Part of a small language model's weights.
Training: a variant of Muon for these matrices, 245M tokens, 7490 steps.
MLP neurons of a small language model. Each row is named by its layer, matrix (up: input weights) and neuron, and shows model dimensions 16-111. Each number is 128 + 32 x the weight over its row's rms, rounded and kept within 0 to 255. Numbers have three digits each.
Before each neuron's rows, "fires after" lists the tokens most often just before its 100 highest values on Wikipedia text that the model never trained on.

fires after: " (", " ", "-", "\"", ".", "–"
L6.up11:118166166136110109097124090136104170110107106141099105087095100068126166085072168150170090133131126103112131148176129134077128081202131146155178132094085135135126094153144160071142134146138140119112148089158101093143163177207089079174123108156133130184141122124140028067079120118183095097

fires after: " U", " G", " K", " H", " E", " Reg"
L4.up49:134115083176093161083147121146153153112100122172094191141161099144083112129093099065142147145144169101165100149113088109123097130143111067083110107134112157114097106195112123175093097123121144170100196164159101124140084139153102144133105141088114129134108193105122124113148090131139149105

fires after: " ", " $", " s", " (", ","
L10.up247:074119127095162112141075157063103130112155093100165121118133127178087149121127146115143116143192112145133164133161047092193119196102097160126125134090118154183152151123086181086139133128113119138156099102130156186116165171151217084074116165182096117139202156157163146137118113144122140069

fires after: ".", " et", " ar"
L5.up291:111127100079077136128132183078150090161138136115104102174173133197154129189141067129147105128159155104128104108117163091093123146155159008039083115112083123142158125197091137073094169162149151121119108144127155119096109113121111140163098113177164099093160129142138155116197134103156135159

fires after: " min", " Min", " m", " M", " open", "al"
L3.up265:102128126107117099156081125103088132160125125168136106207130123144138148088107156143095095161168146203149163087157162182130119112094137100072162154098115132098088118103186048195130117108165090169171181127110103146143147093098056108128130075140140145203150136142108081138108090069112160065

fires after: " ", " (", " he", " served"
L11.up70:144142146123116117113127187146152138164121125121191138137129171049123067127130186104132100158169163122113109160126161149140181159099093151159161150141127077139109148090153140077085091103104106156138081131113178105094128039151092042109105091163142099132077122127198097143101113121160131156

fires after: "1", " c", " p", " G", "2", " d"
L8.up104:164124093122107157102155068167139138136125152142065161094122147103172130134158124151155122165198147144153104137154100124229128146138124100156096096118083176133116134137152103184162058178147119094125097150109173092074125073133143170088090131124211101173179113125178137078146105087144129140

fires after: " H", " K", " St", "h", " G"
L6.up446:109123090143101114123126143170108168163128154155151157093168161083076195184092115126117100110109149102131172078139087113173121157131092067135097127087100147138104107150135209151207124173136170164158132168172145133154085076089126171120142112094114145147161183111164139111175109086116133131

fires after: " P", "\n", " =", " S", " F", " B"
L6.up305:118148095123060080108088103201139179082077058166136202132125179131111132124152143164139136119114134094156123083082164108193151181092176112147102111118159157154109076095094101115134106128124160123153177084130163144154085118153059175100106128203121120118127149163076083158167133141124116118

fires after: " Br", " Gl", " B", " gr", " l", " s"
L3.up49:088160080111159113157187089081095143135181141137085133142098170153134107148112141117170120123108161105083107060127079138203167123183144103139087122129073085132081102154127125144124159115081113139132092138095128130133126089114125084155124167092130107169134110184132118147124088182154095113

fires after: "\n", "==", " ", " House"
L4.up227:154166085073135154103147135176184141107161127165141118158170112115123071106124080127121129152121163098161132084140125145151198136152166105133133144112075129165104179137145130086144114152144113144122119160125086133135139083229109164160167061110073138106091180089164152162132153113138212113

fires after: " br", " R", " gr", " tr", " bl", " Br"
L4.up484:081116118130155111138100151156092134112165156122106127129089157163110109194177179118217119149138123074163096161192129118142180135123149098109137057136085159090151063173171070106112092148126089111151113124128101126167103056097121091140070165131115111186120125127126164123121159129146089128

fires after: "1", " was", " served", " (", " Pol"
L12.up193:114130127125107128078179168127132066168156088185174183173155129090130138145163074198151153149177162106162154127129111132112151114071105145155105115081131129086158164124175094073128089110117107195123081126141151166120091047086094110182108149155073093136120183133146137109094157085217161149

fires after: " m", " sy", " h", " M", "M"
L4.up251:144143187169142103115073104156138154118141114129112138132134118148137122114100182151120126167175191144121133168087150069132147124127098075098085177161131104102076138107109128116083108163179066162150158180118138079151124169171122089128160104133089168162116103100161115120118057111159101099

fires after: " St", " on", "ap", "ar", "st", " At"
L5.up322:111147083105119109129139153208108145178088152101150084110169125155158104094169107152090045160120136140200141127085088095145132193149163125061106102111063108157143168139143125072119126158165143129209121154165070104131111124206122074144082077130136153073071121140138143155150162177115189124

fires after: ".", "6", "5", " O"
L8.up444:121110093088045095159130099156150129124127133167091098136139130130127139166134148148155111103032138092113177087096101135154130164145156121095170159078141070125106133178149162089104186213117126167108135138176192120084129137110119174134072126191196117110144120128098167133145172104143094177

fires after: " ", " ("
L10.up241:123079176135124118154087120099124131100081108116133160186132113158105142141089095198161163106166119112155134103175117087100141120141147162129118154159001133121100113124095139116188091112116157105163134143085115151062070106140139136105117176095117126165137159116188118082108099177174128146

fires after: ",", " s", " S", " h", " (", " T"
L10.up208:109117140158156148129131094135115141071128080159127122114133150196076142109129102105171109148152128150182132138168104120149194101132111061144111076150120146150093148148144153159135092169099054134176130169135153166116106173159156190140152182083135155144162081089134098157137109117114133042

fires after: "\n", "2", "a", " under", "1", " m"
L10.up28:067138128121100148121127016140139108148130131105133135100110144181148116170102160134142089126106105113145124138110098103177096144126093124183110125038131111069126144187162142117062135122134116127118143132116153064127123116125140085144161125123232148155160129135184153129116141132131119126

fires after: "\n", " v", "|", " P"
L6.up186:079091114066078107162110115178139211048119160075109132102123093128167128148095176097095106140132134153122202136082118120122185080124088109132100145128106147119104135113105114131139076137160147153076141153195170151158078146154112170109103136136114071103134174227138094157115131162107107091

fires after: "\n", " (", ".", "==", " |"
L3.up406:208201095074101125124090143144128149041071150076112164125122112098151162093147119129122158150180158096212113119140116134087093088101147116103141098165048110164167112133137119107203135133132119145077157138167136097118135144146097140122140144142090152163117162122171116099111121096153166141